config.yaml
norm_eps: 1e-05
init_std_qkv: 0.0335
seq_len: 768
MLP neurons of a small language model. Each row is named by its layer, matrix (gate and up: input weights; down: output weights) and neuron, and shows model dimensions 96-223. Each number is 200 + 20 x the weight over its row's rms, rounded and kept within 0 to 999. A neuron's up and down rows have the sign that makes its largest values positive.
Before each neuron's rows, "raises" lists the tokens whose logits its output raises most directly, leaving later layers aside.

raises: "): ", "):", "), who", ").", ") who"
L3.gate450,187,188,231,209,207,202,190,188,195,242,181,187,205,214,194,205,237,203,224,194,181,200,170,230,162,199,170,162,201,204,201,187,217,199,205,218,203,166,191,190,161,192,218,220,232,203,178,195,176,209,215,182,207,206,213,185,170,174,206,208,205,190,205,166,243,177,180,181,179,212,195,206,209,174,192,205,198,210,240,186,185,230,206,210,196,181,238,207,185,216,227,232,197,173,173,231,224,220,187,177,179,224,208,202,189,222,229,161,199,168,184,189,242,234,242,216,183,179,212,202,197,175,178,198,191,198,215,185
L3.up450,187,211,205,189,196,202,206,187,222,215,189,186,208,199,224,196,224,191,192,186,207,218,153,221,171,201,192,179,187,211,184,183,219,192,218,236,215,175,201,197,171,227,196,213,180,208,207,180,171,193,203,203,216,207,224,224,187,210,193,200,233,196,197,165,244,184,182,179,183,213,177,221,186,172,204,187,187,212,212,192,172,218,217,198,191,193,190,194,184,227,244,243,212,179,173,214,248,221,193,165,197,224,220,189,192,198,222,175,181,194,199,181,202,185,220,240,192,175,176,200,195,194,190,197,200,162,231,190
L3.down450,205,216,178,184,194,196,209,213,209,174,219,209,190,184,211,203,180,212,201,214,205,180,226,172,227,192,222,237,205,195,196,218,201,190,196,176,182,217,213,185,237,196,199,182,188,205,217,199,231,202,182,222,176,183,182,194,212,212,194,203,189,211,198,248,161,203,220,233,207,183,216,180,211,224,221,187,218,196,185,222,230,186,183,179,212,226,170,192,213,185,165,165,206,230,220,184,171,168,205,233,195,168,194,213,206,194,166,230,196,215,193,216,170,180,177,186,213,218,187,199,185,214,195,217,202,197,176,215

raises: "way", "field", "force", "time", "house"
L13.gate526,181,182,183,214,240,217,215,202,185,198,198,212,235,218,202,204,208,198,215,203,204,239,208,222,151,194,196,196,222,205,178,221,217,165,235,172,223,201,183,186,224,182,163,173,225,201,195,171,205,228,166,189,240,192,193,190,204,201,182,212,237,204,214,218,190,224,199,278,225,162,186,193,205,164,201,209,222,193,196,197,185,217,193,173,181,211,202,229,189,204,167,199,236,203,170,190,223,188,167,235,197,201,212,207,211,214,239,233,163,199,198,212,200,198,192,187,216,173,195,195,219,191,222,197,208,189,204,168
L13.up526,191,214,190,228,228,229,180,208,193,234,264,188,174,153,201,222,193,207,212,191,209,199,213,224,195,216,203,188,225,184,223,176,165,190,229,196,197,220,202,200,203,210,204,225,169,159,182,191,178,187,222,177,216,230,190,227,178,216,219,188,186,225,201,212,187,215,201,209,202,202,188,216,201,198,189,198,198,220,196,178,195,211,196,238,215,199,208,219,185,195,193,199,170,182,176,184,212,206,225,234,203,197,220,187,231,202,180,185,183,199,163,202,175,220,240,166,206,182,193,194,214,214,215,185,169,183,178,190
L13.down526,209,191,210,223,226,205,180,208,175,215,161,220,215,211,191,213,211,200,222,210,205,206,186,205,188,242,194,206,232,236,209,225,211,226,201,216,230,235,199,201,219,216,203,190,204,208,221,212,230,215,201,174,205,218,194,211,236,209,213,182,211,211,183,203,169,202,188,219,209,206,179,209,199,195,175,198,204,187,189,184,190,221,182,179,207,195,205,211,226,201,184,177,201,168,194,202,184,177,196,177,178,201,183,209,193,193,173,223,193,220,227,201,199,193,182,222,198,186,193,195,200,206,175,227,213,179,214,206

raises: "lam", "onn", "ons", "omm", "on,"
L13.gate369,192,199,199,201,203,167,231,245,203,225,184,199,208,198,200,198,185,178,178,192,212,211,199,171,178,183,192,200,203,175,215,166,202,184,188,185,224,209,190,161,220,210,216,168,218,172,209,215,201,191,206,208,169,215,226,195,168,214,212,209,174,199,197,224,189,161,195,217,202,224,210,218,190,202,229,204,222,202,190,209,182,188,182,221,201,173,212,170,198,208,178,200,231,190,208,207,207,172,189,206,204,219,193,222,181,183,199,204,195,249,219,219,181,218,173,214,206,191,199,176,207,178,204,218,216,165,175,204
L13.up369,204,197,190,175,227,210,185,182,241,196,213,177,235,219,175,214,193,211,180,222,201,215,195,202,171,175,169,187,206,179,206,190,184,188,190,184,175,169,200,208,200,201,222,147,203,184,238,205,207,234,220,216,196,226,191,203,238,199,206,179,193,214,217,179,156,183,178,206,212,177,224,210,203,204,222,220,227,183,225,207,211,181,196,218,191,204,193,157,179,211,187,192,210,185,157,232,183,201,198,172,186,178,179,197,215,198,198,229,211,220,207,222,209,145,238,195,200,185,170,214,196,198,222,200,191,177,214,176
L13.down369,218,179,220,245,238,182,176,197,214,190,211,215,228,173,214,166,183,200,164,198,190,212,209,225,209,185,219,212,194,207,216,229,199,204,155,236,217,206,214,192,178,212,180,243,198,220,218,230,201,233,214,193,200,182,174,223,192,154,185,254,219,206,207,198,181,199,173,246,208,196,224,174,183,190,225,185,220,220,220,181,200,231,192,232,197,230,196,206,194,243,206,205,186,218,172,213,196,185,237,190,194,219,194,224,187,203,206,213,175,216,191,191,214,200,170,185,187,169,187,192,214,228,213,202,227,208,187,184

raises: "tr", "sp", "fl", "vers", "val"
L3.gate288,221,223,248,207,198,162,181,237,207,193,199,193,191,192,209,201,187,204,211,204,227,208,241,189,195,196,225,188,195,181,239,229,213,196,207,157,209,173,217,227,187,174,205,239,212,150,231,198,226,164,189,200,215,201,195,161,186,207,174,232,200,203,217,227,214,201,224,192,194,219,237,194,202,196,165,184,184,223,186,218,219,226,227,221,208,219,187,189,178,216,228,225,192,194,222,219,182,194,210,184,160,203,206,198,206,224,230,220,201,211,186,201,201,174,189,221,194,204,206,211,176,224,198,188,197,203,179,192
L3.up288,218,217,221,185,176,195,204,193,189,174,173,226,187,204,201,177,199,189,231,186,204,233,217,199,212,189,208,215,204,196,205,195,177,178,220,170,201,175,222,221,197,176,196,231,206,176,242,189,222,167,216,207,203,163,188,164,187,209,198,231,224,192,232,222,204,185,211,187,181,205,218,214,230,178,186,212,179,225,168,212,194,254,199,205,196,233,222,205,185,193,219,222,191,188,217,184,184,196,173,198,167,205,199,193,219,214,218,206,203,199,164,199,208,197,202,190,191,213,195,192,204,237,198,199,178,216,197,176
L3.down288,188,191,165,207,205,230,215,161,178,212,204,216,210,213,190,196,221,194,193,182,167,199,146,203,198,204,190,202,208,225,170,176,187,217,193,241,181,232,186,187,195,228,185,174,215,256,158,183,177,241,227,196,181,195,194,244,226,195,233,174,220,212,182,169,193,196,189,192,190,187,152,217,187,186,228,228,209,192,200,185,193,183,179,182,195,183,209,212,209,182,200,171,207,196,174,176,220,196,191,214,198,183,193,218,206,178,171,193,182,210,192,199,186,217,199,187,199,198,215,181,229,206,194,218,203,217,226,206

raises: " was also", " was the first", " were also", " is also", " other hand"
L2.gate608,206,217,232,194,201,168,180,186,209,200,223,205,205,195,195,206,239,219,235,196,166,210,219,208,193,237,185,192,217,225,205,190,205,197,214,211,194,192,220,160,209,219,188,194,174,190,210,180,216,228,215,262,202,260,208,195,183,201,220,178,205,178,183,205,182,200,222,229,239,210,178,163,235,206,203,234,182,200,204,185,223,215,175,204,196,221,195,238,192,196,200,188,182,220,188,215,171,203,170,180,186,207,193,206,176,186,224,221,189,196,220,217,178,214,201,181,190,204,172,194,199,222,181,220,210,178,183,224
L2.up608,218,232,226,187,195,164,182,200,231,190,229,185,212,215,235,205,231,213,214,211,166,207,206,217,198,224,181,202,225,219,197,203,193,193,222,224,187,190,221,175,181,223,167,219,174,213,193,202,205,227,197,245,201,258,223,212,190,198,221,163,205,186,190,222,175,196,227,237,260,213,179,150,240,197,192,220,193,193,221,186,242,210,189,198,199,229,193,241,176,206,214,180,198,226,188,190,175,212,177,183,187,206,189,225,184,192,210,216,192,199,182,219,165,216,200,178,184,214,215,182,201,220,182,181,205,177,201,236
L2.down608,186,187,170,201,209,228,226,199,193,228,165,196,187,213,195,186,165,178,189,212,231,184,179,190,211,145,210,213,178,177,193,212,198,186,198,196,204,209,182,242,191,171,211,203,219,199,209,189,195,179,177,137,210,142,197,187,205,201,190,211,190,223,212,206,225,199,185,165,160,196,214,248,168,200,199,161,221,204,200,219,173,176,225,204,201,192,198,159,209,201,210,225,209,181,197,187,218,176,229,221,211,193,199,201,220,226,184,174,201,204,174,180,225,185,194,210,211,192,233,217,199,178,203,186,173,220,207,168

raises: ") are", "|---|---|", "′", " may also", "ential"
L5.gate140,206,168,207,222,184,210,231,224,206,211,227,188,194,213,194,214,224,182,221,190,167,199,236,203,239,182,199,197,191,192,214,204,207,206,219,206,184,198,208,208,233,201,219,219,211,221,235,196,216,199,228,219,197,218,173,194,192,184,225,218,185,223,206,208,245,187,208,253,213,185,195,201,160,173,246,206,220,197,232,222,216,180,204,211,221,217,197,235,192,197,215,200,204,210,166,184,198,216,194,221,218,201,208,226,220,215,196,187,234,228,190,191,232,212,247,194,214,190,216,184,180,201,195,201,202,188,237,191
L5.up140,186,180,219,173,178,231,250,231,196,201,201,212,195,178,210,213,217,182,213,182,173,210,217,216,207,184,202,178,181,192,211,227,198,183,224,228,195,198,212,214,222,184,226,209,220,198,214,169,211,185,189,216,187,190,171,209,216,174,211,240,191,212,198,235,211,187,205,223,231,195,184,201,190,162,234,215,198,226,228,215,240,185,200,193,197,197,200,235,199,195,225,192,215,192,208,185,182,149,194,219,230,219,210,232,232,225,240,188,221,229,178,221,220,191,236,189,192,191,217,188,186,213,190,188,210,190,225,179
L5.down140,188,221,183,182,224,187,171,200,194,192,177,213,202,206,189,184,189,221,164,206,209,189,162,189,172,197,174,201,196,212,206,199,206,192,170,216,209,240,188,194,134,200,191,185,186,206,185,214,192,206,183,179,197,195,240,205,209,188,196,186,227,170,194,192,180,214,186,156,199,214,213,226,238,217,169,197,174,203,162,175,174,214,201,195,192,204,194,165,216,230,181,212,160,162,199,210,205,197,191,172,158,204,192,193,184,183,183,204,170,180,207,191,187,203,163,201,201,210,182,225,200,200,198,200,198,219,157,210

raises: "): ", "):", ");", "O)", "), "
L4.gate621,172,200,232,196,200,184,207,188,205,205,181,206,195,185,221,208,205,211,200,187,181,179,190,213,188,208,193,167,223,216,219,189,218,209,194,217,188,211,218,234,183,267,207,212,218,239,205,156,183,195,233,200,182,209,196,203,161,171,195,200,180,179,187,237,224,180,211,209,174,226,225,209,211,210,223,216,165,195,214,202,201,215,193,171,177,177,220,229,193,221,219,205,217,202,192,200,252,191,190,215,174,208,244,232,231,234,223,194,181,196,191,164,234,225,216,229,194,200,220,200,204,193,201,211,214,204,221,204
L4.up621,183,212,209,204,215,177,190,184,193,227,197,204,184,235,223,208,212,189,189,189,211,197,184,204,186,186,177,197,193,199,205,186,227,219,180,197,213,174,191,201,198,216,182,222,192,204,185,199,158,198,219,202,197,220,189,191,178,196,190,192,177,195,218,177,213,210,223,182,179,202,193,208,206,199,213,219,204,181,192,179,190,180,181,184,180,171,217,216,222,235,217,226,216,183,191,238,239,221,169,214,208,238,253,236,222,217,204,184,214,183,222,170,219,240,218,230,179,204,210,176,201,177,214,195,190,200,199,213
L4.down621,211,179,182,179,196,229,212,214,207,194,230,190,209,167,185,202,195,208,210,216,194,192,225,205,207,213,211,193,205,199,203,217,187,197,230,198,198,216,215,206,220,183,223,191,200,197,217,228,250,191,183,191,208,174,203,208,213,219,193,206,227,209,194,220,192,196,177,213,223,198,216,183,216,196,193,175,203,223,219,225,206,211,210,222,231,216,172,197,165,167,181,182,184,207,216,182,154,164,223,188,205,170,150,174,167,170,181,208,190,214,177,239,180,180,182,166,214,190,180,209,188,211,195,215,226,190,177,182

raises: "==Release", "== C", "| Preceded by", "==S", "==Discography=="
L2.gate186,203,200,218,186,177,190,216,195,222,195,196,205,182,204,224,215,211,195,165,192,135,243,195,211,192,167,136,192,234,202,212,193,223,220,210,230,161,223,206,162,164,222,186,192,178,179,198,182,235,205,207,210,189,220,228,206,192,215,196,221,246,189,173,210,236,197,193,208,184,181,188,230,187,234,206,201,218,224,220,227,206,224,210,188,188,178,209,170,213,199,217,176,169,217,208,203,226,196,210,218,195,191,226,200,223,233,209,186,227,201,186,198,218,220,183,193,186,199,184,213,198,166,208,194,196,197,208,222
L2.up186,207,175,223,187,192,176,220,196,193,165,178,222,202,218,195,204,216,212,197,171,156,225,165,212,175,176,175,187,220,225,188,196,195,194,207,212,139,239,209,196,161,207,191,214,198,199,185,160,238,227,202,239,202,212,218,186,202,205,207,219,236,175,185,217,227,192,203,220,196,185,189,214,198,207,226,201,205,197,191,213,188,204,206,173,193,177,208,165,219,218,216,180,183,203,223,211,237,196,202,202,210,197,234,199,225,244,186,192,216,210,181,220,207,210,195,199,190,191,184,189,204,153,188,212,215,197,188,213
L2.down186,207,219,182,215,214,219,186,206,195,215,228,182,225,181,183,195,184,209,224,214,264,160,210,202,219,231,234,221,173,183,192,210,203,182,180,188,244,180,180,228,246,184,203,204,220,207,210,222,159,186,197,184,209,167,187,201,201,200,210,180,166,212,204,206,164,201,215,197,210,224,215,170,219,188,200,193,189,186,194,179,210,202,190,223,205,231,194,223,189,208,184,224,222,187,168,180,174,191,198,202,181,220,179,195,185,157,199,215,172,189,227,193,181,179,205,210,220,199,200,193,193,223,198,198,195,205,194,185

raises: "==Awards==", "odrig", "==L", "==Release", "==See also=="
L6.gate158,210,192,158,221,248,217,200,189,250,195,250,183,223,206,173,203,228,171,207,166,212,191,210,233,164,199,199,240,174,188,204,200,184,218,201,196,203,230,185,197,196,173,212,216,209,206,206,210,177,205,220,232,197,187,177,194,207,217,182,162,173,236,216,204,216,203,239,175,197,217,210,167,192,208,195,190,202,194,227,189,201,217,194,201,207,194,183,212,229,227,167,220,201,200,216,183,209,200,212,218,175,177,224,225,198,165,182,192,159,205,218,195,180,190,208,203,144,186,213,202,173,206,190,220,196,199,197,225
L6.up158,182,217,173,210,233,174,165,220,193,198,235,185,220,207,200,191,190,205,224,198,188,173,204,210,198,190,211,218,186,205,218,167,199,190,187,195,191,190,204,214,204,214,182,194,222,202,204,206,225,170,194,174,182,246,209,216,203,204,205,189,156,167,176,218,215,205,219,198,196,191,185,188,215,198,219,187,198,170,223,202,209,153,161,216,201,257,179,166,192,166,213,206,201,221,164,198,179,205,201,165,180,207,220,190,178,200,219,250,189,214,214,194,173,188,253,227,191,211,214,246,198,192,215,214,197,197,213,230
L6.down158,207,209,170,203,215,196,173,208,214,173,218,172,220,219,193,184,228,232,211,190,209,152,222,218,199,208,206,213,204,227,205,166,218,191,194,208,203,180,191,214,198,177,195,193,226,192,202,194,184,195,191,198,178,224,210,185,181,229,215,182,186,170,193,241,231,205,212,193,196,187,206,194,205,187,232,194,198,176,203,193,233,167,178,236,205,229,184,165,174,177,224,217,218,233,177,170,200,210,192,184,192,193,219,199,188,196,199,228,188,204,194,201,178,164,232,215,182,199,213,228,211,200,238,213,192,214,212,228

raises: "==S", "== Production", "==P", "==D", "==See also=="
L6.gate3,184,208,199,198,196,187,176,222,221,190,232,187,203,214,188,184,193,200,208,229,192,218,199,257,178,202,180,176,182,199,190,193,191,198,180,187,186,185,182,213,219,189,220,183,184,212,210,255,204,191,193,178,186,233,197,211,202,204,212,183,208,178,204,173,198,222,188,188,179,209,179,200,218,226,219,194,194,196,203,192,183,205,199,214,161,189,181,226,203,197,149,208,202,218,224,200,235,213,174,194,195,234,169,229,203,194,192,203,215,199,202,227,157,202,196,236,216,207,216,223,183,207,179,213,173,175,211,239
L6.up3,183,228,192,172,225,203,229,198,219,193,230,183,223,192,187,196,205,194,194,195,207,176,200,239,226,173,226,219,162,220,201,194,185,198,216,215,194,206,184,178,212,223,200,195,189,187,220,200,187,224,218,218,212,192,195,218,226,206,184,194,193,198,194,220,209,204,210,198,194,201,179,227,214,181,216,197,170,166,206,202,204,207,175,225,206,206,236,193,195,175,161,207,186,208,174,215,198,206,165,192,188,200,183,210,203,202,187,194,198,219,190,199,177,229,206,222,208,196,219,181,215,195,196,205,185,185,192,229
L6.down3,186,217,208,182,211,209,199,202,241,199,204,196,237,181,180,199,242,201,199,192,236,179,210,257,222,172,221,213,154,208,209,171,196,214,203,214,204,206,183,168,230,201,200,203,203,185,242,188,183,232,237,199,217,193,200,246,217,189,184,185,200,194,179,233,234,212,196,188,178,209,184,222,184,186,190,175,188,161,196,218,206,196,170,237,204,169,226,191,205,187,168,194,208,212,181,217,205,188,162,198,215,184,176,196,207,176,184,192,201,206,197,185,190,228,222,204,190,193,215,157,221,182,216,203,186,203,209,228

raises: " seasons", " season.", " season", " season,", " year."
L10.gate60,200,207,162,194,166,206,171,222,201,186,179,189,198,227,190,174,172,178,171,190,182,223,199,226,194,190,209,188,215,186,183,218,204,234,217,201,185,196,165,195,205,206,184,268,198,193,190,214,219,186,192,185,196,213,215,208,193,169,163,231,171,225,189,238,204,163,182,184,203,224,220,192,191,196,201,208,203,202,216,204,202,200,191,172,192,211,187,212,221,230,177,200,184,177,221,213,188,241,210,176,175,194,202,196,214,176,228,175,183,179,207,180,205,172,234,189,181,184,278,202,218,195,197,197,181,204,197,202
L10.up60,189,210,191,187,176,237,222,183,187,192,214,199,188,222,207,221,187,208,202,185,180,218,229,197,184,224,195,196,197,171,198,224,158,218,182,204,184,186,189,214,207,203,204,256,204,194,188,180,215,214,185,175,181,193,213,195,185,211,175,246,183,204,157,201,202,180,208,211,197,202,205,203,171,209,167,197,196,229,205,217,203,206,204,158,182,185,160,176,210,224,208,194,164,229,189,212,189,230,190,191,205,203,199,202,184,192,189,185,182,198,240,173,202,189,283,217,231,163,225,184,210,217,205,233,195,197,176,196
L10.down60,205,168,210,202,180,199,173,199,260,200,193,228,228,203,216,201,207,191,143,190,205,192,218,210,209,177,211,223,199,183,189,205,187,208,186,184,223,225,166,226,191,202,205,197,165,218,208,222,209,180,198,184,207,184,181,188,198,171,216,230,173,236,175,221,215,193,191,165,214,222,222,221,200,163,209,215,210,213,215,199,167,197,198,201,208,216,202,212,185,240,213,172,207,192,203,180,223,223,221,196,232,195,217,174,208,183,178,215,200,201,198,221,184,207,209,232,197,228,219,185,190,230,226,210,185,160,193,217

raises: "==R", "==S", "==L", "==T", "==P"
L5.gate32,185,200,170,208,210,222,179,215,192,216,201,200,218,223,191,233,196,187,234,193,175,219,207,208,171,205,219,225,202,249,180,252,226,194,205,229,166,231,205,180,207,193,199,213,234,191,191,193,219,199,202,178,205,196,215,203,190,228,216,186,182,188,167,224,222,214,239,214,222,211,190,197,210,208,193,188,177,183,230,176,165,184,173,236,190,236,209,155,201,188,191,189,174,224,138,218,189,162,206,158,190,218,196,172,166,188,198,210,206,200,204,191,195,196,237,181,207,197,201,201,184,182,211,184,188,198,202,221
L5.up32,189,194,185,236,230,205,167,203,199,193,197,252,253,205,192,188,178,221,184,203,190,189,213,228,200,219,196,203,171,225,232,157,183,176,181,206,185,213,182,211,245,199,201,199,215,207,209,229,162,199,189,215,210,216,168,181,190,198,178,204,168,214,205,196,194,193,191,187,193,181,205,211,186,192,173,205,172,161,193,217,195,202,189,217,203,210,234,197,193,184,166,223,215,216,194,218,176,193,193,198,215,189,207,222,211,194,232,204,180,208,225,200,194,169,199,230,205,212,164,191,193,208,180,227,181,193,237,192
L5.down32,196,200,200,206,213,218,193,197,210,212,190,175,203,208,204,233,215,203,247,195,186,214,198,214,163,194,208,201,218,244,176,264,229,205,201,224,172,231,205,176,190,202,212,219,234,201,186,200,193,209,206,172,205,186,220,193,190,229,228,194,192,213,162,237,218,216,216,205,217,213,185,194,213,202,190,181,175,160,232,199,161,189,171,232,161,242,199,169,199,201,179,158,165,242,152,221,188,184,194,157,182,222,204,180,181,198,212,193,196,191,196,205,204,185,232,189,195,199,212,191,195,196,210,165,163,192,213,213

raises: "s.", "s", "s,", "s or", "s on"
L10.gate57,201,195,207,209,241,157,211,227,164,192,222,196,212,211,207,174,170,223,210,202,200,193,217,176,234,200,225,184,183,181,181,216,189,214,194,176,180,179,163,206,218,188,236,229,209,219,209,221,159,176,184,221,229,206,202,213,208,245,200,177,202,173,202,205,259,222,196,230,189,194,175,172,201,166,185,179,229,181,208,197,196,194,216,200,160,239,219,196,221,176,218,167,200,197,220,214,166,225,220,191,178,203,179,196,219,217,181,192,215,217,210,219,215,218,200,199,183,189,131,199,204,178,199,218,210,175,188,189
L10.up57,227,196,228,223,212,211,198,181,214,191,232,216,200,219,192,241,201,166,230,205,217,213,205,232,220,226,214,225,221,196,207,186,215,220,179,205,204,198,223,213,196,197,206,188,226,210,205,217,162,161,236,183,172,198,229,201,196,170,191,218,207,175,158,201,167,175,180,147,195,190,178,180,232,193,207,221,183,192,209,170,175,226,172,215,208,201,172,190,181,221,204,184,176,164,220,194,211,213,238,196,219,216,186,181,176,225,243,203,208,194,200,200,195,210,212,201,217,204,208,218,226,192,205,194,219,190,201,216
L10.down57,213,198,199,207,232,197,169,171,199,207,179,191,221,231,235,194,201,193,179,185,206,198,226,152,196,211,175,197,186,191,194,190,188,205,213,195,161,198,189,193,209,216,178,231,217,197,176,224,209,170,185,208,205,195,181,227,179,222,167,191,197,196,201,195,212,215,186,213,216,205,200,194,165,201,202,220,201,233,221,152,224,190,230,175,160,207,213,202,216,211,223,196,196,194,191,246,198,205,254,231,180,229,222,154,211,186,196,206,165,208,185,195,193,218,204,212,186,237,162,160,205,185,225,216,185,214,181,215

raises: " enhance", " acquire", " expand", " manage", " create"
L6.gate95,197,194,178,185,244,219,193,195,205,195,196,221,209,199,179,200,163,238,213,162,208,206,239,171,206,212,209,220,184,190,217,178,193,211,165,231,210,187,221,226,203,246,203,179,178,161,235,179,201,185,206,208,251,184,189,173,191,190,217,201,181,200,229,206,199,226,158,192,221,236,171,211,193,235,199,170,215,203,176,177,215,192,209,170,193,216,203,208,181,211,186,177,197,192,244,220,198,199,193,199,239,217,201,201,185,183,182,194,188,191,185,192,189,191,191,204,187,200,212,196,237,197,212,174,152,235,179,196
L6.up95,208,214,181,176,211,187,220,199,212,211,205,235,220,219,164,223,194,223,181,178,213,213,232,143,188,201,207,200,202,175,219,190,178,224,174,202,222,199,210,225,221,219,238,224,176,182,193,175,221,180,218,208,233,239,184,178,190,176,214,187,194,191,200,216,182,225,177,202,238,225,211,219,232,226,202,235,185,199,173,190,204,169,193,232,223,195,200,214,217,190,182,205,206,160,219,249,206,199,197,187,220,177,184,208,207,174,206,205,215,187,226,181,222,180,157,210,180,170,227,186,239,170,214,243,191,231,170,188
L6.down95,205,214,182,193,220,213,204,199,205,203,211,248,213,215,164,206,200,233,185,174,183,209,236,165,194,190,208,174,186,188,203,195,165,216,164,209,214,183,200,217,194,222,229,207,167,181,231,175,215,202,212,209,244,235,195,167,191,174,202,176,171,187,182,206,203,243,155,193,244,233,201,222,197,227,214,219,197,233,143,198,188,183,195,227,223,194,174,215,198,166,176,191,185,166,228,254,233,198,194,189,248,172,190,208,205,180,187,209,215,198,210,174,203,192,161,198,172,187,228,191,230,190,207,212,182,231,167,214

raises: "formation", " partnership with", "sc", " exchange", "sp"
L13.gate670,185,200,167,206,204,237,182,168,197,227,194,186,201,195,177,165,186,228,210,187,196,191,173,204,206,197,174,189,217,178,215,151,241,170,226,194,201,188,183,185,233,211,216,199,219,170,170,184,188,177,205,208,229,161,193,193,204,163,167,190,189,209,196,239,187,215,212,206,225,241,175,228,226,174,207,213,194,194,202,188,177,208,197,213,169,248,202,187,204,201,169,193,205,183,207,161,180,198,183,177,206,227,212,159,219,231,188,208,187,185,219,205,209,181,211,177,205,204,201,208,192,188,193,201,214,201,192,178
L13.up670,155,195,192,180,216,203,183,165,216,194,222,190,169,189,228,211,176,198,198,183,195,204,199,193,217,187,203,193,160,163,204,179,212,190,220,190,201,211,210,180,200,168,201,182,219,216,182,204,156,223,191,214,235,186,207,207,200,213,189,196,204,168,210,189,207,194,194,201,210,207,196,222,237,213,190,179,198,188,243,202,182,182,193,171,202,196,211,188,232,220,185,202,239,194,189,204,206,231,164,175,193,209,222,216,212,202,165,232,187,203,192,230,161,228,195,200,203,233,198,179,201,222,207,164,205,203,168,196
L13.down670,179,169,170,189,204,205,199,151,232,188,233,195,216,222,210,180,178,220,194,201,244,199,208,196,194,193,142,210,190,222,195,199,175,207,196,204,193,190,182,195,180,195,155,197,239,178,162,212,242,190,214,208,203,188,198,225,224,222,215,201,202,204,192,172,195,219,191,197,187,210,194,226,203,189,198,217,222,239,212,204,198,189,239,208,178,225,186,203,192,210,183,208,198,197,205,206,193,204,195,216,202,184,209,207,224,190,184,221,199,174,192,216,184,201,180,188,217,232,207,205,180,182,143,199,190,200,140,171

raises: " also", " has a", " is usually", " are the", " is also"
L4.gate639,187,212,223,194,192,212,196,171,189,210,200,211,183,219,233,220,194,203,194,185,193,198,222,225,209,206,205,262,198,169,191,200,228,186,214,196,213,190,222,203,219,183,205,208,201,221,213,176,192,197,196,168,200,237,222,203,185,185,205,202,169,205,222,264,183,233,181,200,195,199,190,183,197,212,190,180,212,209,226,210,221,207,218,186,157,245,196,185,172,203,216,201,204,166,167,184,183,200,204,198,165,217,213,175,180,160,206,199,173,244,195,193,217,196,199,232,192,235,187,247,178,218,196,207,178,188,244,198
L4.up639,183,220,200,185,171,204,161,192,214,177,224,220,175,223,176,199,221,147,189,195,204,187,181,201,221,192,188,194,198,208,180,177,184,198,250,176,177,207,232,212,149,225,194,228,179,205,190,171,196,233,219,197,197,182,211,225,200,200,228,202,212,196,217,179,197,217,201,175,178,214,207,204,211,194,218,212,198,231,198,229,190,176,201,207,208,200,214,232,194,196,220,187,203,199,228,173,226,180,181,217,180,218,206,187,215,202,229,215,208,256,168,211,220,234,188,200,207,182,192,200,170,204,206,174,232,174,203,242
L4.down639,208,192,183,202,210,191,205,215,215,183,189,208,216,180,167,175,204,200,219,217,195,203,190,174,209,175,205,146,181,226,218,179,177,208,191,213,176,212,196,188,162,219,208,188,191,187,189,195,203,189,203,223,193,180,187,210,222,227,192,188,216,182,180,136,225,184,213,189,206,209,224,219,203,201,209,228,175,195,176,194,191,183,191,225,239,153,211,226,219,183,164,200,201,235,221,208,193,204,207,201,221,185,176,211,218,235,210,201,199,162,204,211,190,217,202,160,202,188,214,154,208,188,192,183,209,204,172,211

raises: "==Personal life==", "part", "==International career==", "==P", "==R"
L5.gate5,206,180,198,221,213,198,209,189,204,181,217,240,200,200,208,218,187,169,208,175,142,177,184,249,208,209,212,203,168,211,192,197,204,194,197,202,128,218,204,199,188,176,230,223,250,204,246,176,207,179,213,200,216,204,210,179,192,182,194,216,252,242,173,207,185,192,215,211,187,216,206,222,200,192,194,189,211,164,186,200,161,219,208,209,198,206,197,224,234,208,191,215,203,232,195,199,176,200,214,215,215,197,219,211,211,209,186,185,203,185,203,229,212,167,199,218,185,199,194,195,247,207,194,243,174,214,198,205
L5.up5,231,159,211,239,183,220,179,199,200,203,219,214,230,193,228,203,200,204,229,209,220,199,197,212,211,219,193,181,216,257,196,197,205,184,210,231,186,216,187,226,219,199,208,210,245,209,229,195,177,168,189,215,196,214,214,212,181,183,194,219,210,233,203,165,185,202,203,210,212,239,194,223,202,212,195,207,193,191,165,179,167,190,196,220,206,203,209,200,202,194,202,182,195,235,208,185,213,192,217,219,213,174,184,187,199,205,205,189,217,179,206,187,208,227,212,227,182,175,224,225,219,204,226,180,167,228,194,189
L5.down5,241,175,193,249,181,220,181,243,216,201,201,183,256,217,223,208,199,222,218,222,217,208,206,214,185,206,187,213,203,245,189,188,209,194,201,220,198,226,170,188,210,191,195,179,217,236,212,198,188,178,201,199,165,215,214,196,152,221,206,207,186,223,232,152,214,238,191,212,208,234,191,221,205,206,211,232,171,212,163,167,194,208,197,228,205,219,209,186,201,196,179,210,192,252,226,195,199,201,199,191,217,210,193,169,214,177,191,189,224,170,208,169,201,229,199,213,201,155,225,205,207,220,211,184,182,230,196,196